{
  "attn_scale": 0.125,
  "parallel_block": false,
  "init_std_qkv": 0.0283,
  "lr": 0.0101,
  "seq_len": 512
}
MLP neurons of a small language model. Each row is named by its layer, matrix (up: input weights; down: output weights) and neuron, and shows model dimensions 176-271. Each number is 500 + 25 x the weight over its row's rms, rounded and kept within 0 to 999. Numbers have three digits each.
After each neuron's rows, "fires in" lists the words (lower case) most often at its 100 highest values on Wikipedia text that the model never trained on.

L6.up1357:482459503481519522551510514514469506510528501497522460501490490505495497523535503514508526524492465454496552505467480499549493507506508532495513535505523496462482455527480503503491502494508497480451543492495486527513502499462493512518451518484511443469468461524503522516499525477492528489
L6.down1357:532497470494498458513535486522466525486492490501497499493488497502473535481531480488521473486460456519507495543549472488553493506512521501505439538463513469557515516524509460514488541478502473496464548476498505512537469526511509481483490484476528491496515507488522489484485471506480533506
fires in: "united", "athletic", "colchester", "sc", "angeles"

L8.up1285:498486509492498522564474489467528526534542494499552455508482508481503517530464494505514493516496493457484485515490527486489512463498510535462493460522478505533502485526512527478515470462495535493553458525547485547495532484494457518553460488511540531521522511521520516479484499515496516499
L8.down1285:448492529484529500469517546525578511485486544514506505516494524500561541477499512509431488536465494495506497498499519458516529504522511502468526491495493509483505530506500525489468458481542493497470468489483479500463481537457461502474512499544516466453484531460553496507493510505536447527
fires in: "an"

L8.up1049:507470522463509501502500526491523516485508457493497507500500482502497528498429531515486534478471517537526437462507500507494556490524535510515502501472495489516550495530497492546513507497534492449463505534536466486474543491546478500498522473515512528476538501483531517496494492491528483511
L8.down1049:552523506529491478549516523520455505495463512488446503545495544452531477478519498475492504492563519499469484479476451479512488516516512479503475445529494490513547507489515517516510456473533503483472516550507505513520492525477510505534512507492506500504497478486484475523541484480484536505
fires in: "the", "classrooms", "first"

L4.up1283:507471478493544522526521483450520513485498476506503520488476469500546478475491525527521521537500490449447512487499523487518484525534454526490513452485480580512508489496474535493517472531488493501524532537470531521466530506497490502477518536495500494491500495506483528478533485518499499506
L4.down1283:542490495468512467502553527474459497487514539536494516558526505522511494453520503477514495506512496512475480489551510523470522464491502519496533491508504443481441497472504495525477468437470514497495504502510443513491514474509496439526499473489531536508498448510495495506485501517476503518
fires in: "with", "ve"

L8.up1315:525485527444511478501481521561529530514448505482500504526471534488478504515445533543529502542503498479502530520501509474521539511477461492483533482524455523531520468473519534540497481527505492469498532521516503478518512455540481486479543489499510507511494474506487487496502507529528458478
L8.down1315:462493504505436493475538545474478466520485499505499534508521506487552531514525478450435492468499541526482508531477481523513475464492513517478505511540497504499532537550507529492493502515517519496484508553493543519477511501510540525482499456457508485469499510503492474505500511448500530492
fires in: "early", "by", "of", "first", "following"

L4.up1327:503560508551528494503489463502505506516474469531506526483505487462519529489495529536513546513510491543488505480560454473514477495507497544536523493505503485520479493529471512529515501490475525548474501504508502503480526538471479501525476463464502481493496436505481511482511520544496517475
L4.down1327:467482570487522473460515498505498504486505513502465493514490533500490490507487490537469501459515493480478467510479530521566523473501498487489454546512505506470491475506490472522494447470486501556503515480540499513502480532477521493473517496503561520510517513479484517525503519489514504542
fires in: "the", "single", "västra", "1", "entire"

L4.up260:522558518510522538531471535494462484531508504530527498574518489488544538507493506544468517518472494492505507515499527504496509536547504493529515480474486470524522464487515499478491513503507503472468506520534515495516511477494498484499471534489454489539520547505449511436499458496528493451
L4.down260:525517514521490524516474528450518535506445510506514470503530575466503537472506482552482506513504515514512495484502432511467489519504525506504481465490487461498499518476509527505515474495495511515482479488524497495499509505477491511536512510547507478466445477491509502490502480518504536545
fires in: "the", "you", "to", "a", "that"

L4.up102:485496532476530569501523528540511537531526482503494505519489523513497572502477510523500485489482541477502453515509465485489495448535480480498452503524480544482471497514514487519515468511518493492479471511486491528509564517503519534459504443467452489463475502482509494501522521513533509505
L4.down102:483504515477510485492533490534528479502500491496506482490507526521528467487492501518481501528474545537492503489473530490493491512514506493492467528513471478494484490538506492429523448495544472501530439510504500489478504474489466500469523495510523475448509501474511487498495504529510472503
fires in: "first", "only", "last", "most", "one"

L4.up1348:523483472539488501518502503454497548551502491483534477451505513507532500515463503515515502526543474479478506491512504543505489500517503520529514523548509466489500486487533510533527522487466473555572511548511531490475496513476497490480476505490499537519501535494548523460542462524497504477
L4.down1348:507453476486524481501475469486518497500495533518477519534496482491505512500516468497521497528495510518480510537517526468508544499507458544476526502520513498480460514498483501490547518495543494501484497493509531495521501505516495471488470490510480474496479507518480508501481523475465503494
fires in: "with", "for", "make", "underwent", "have"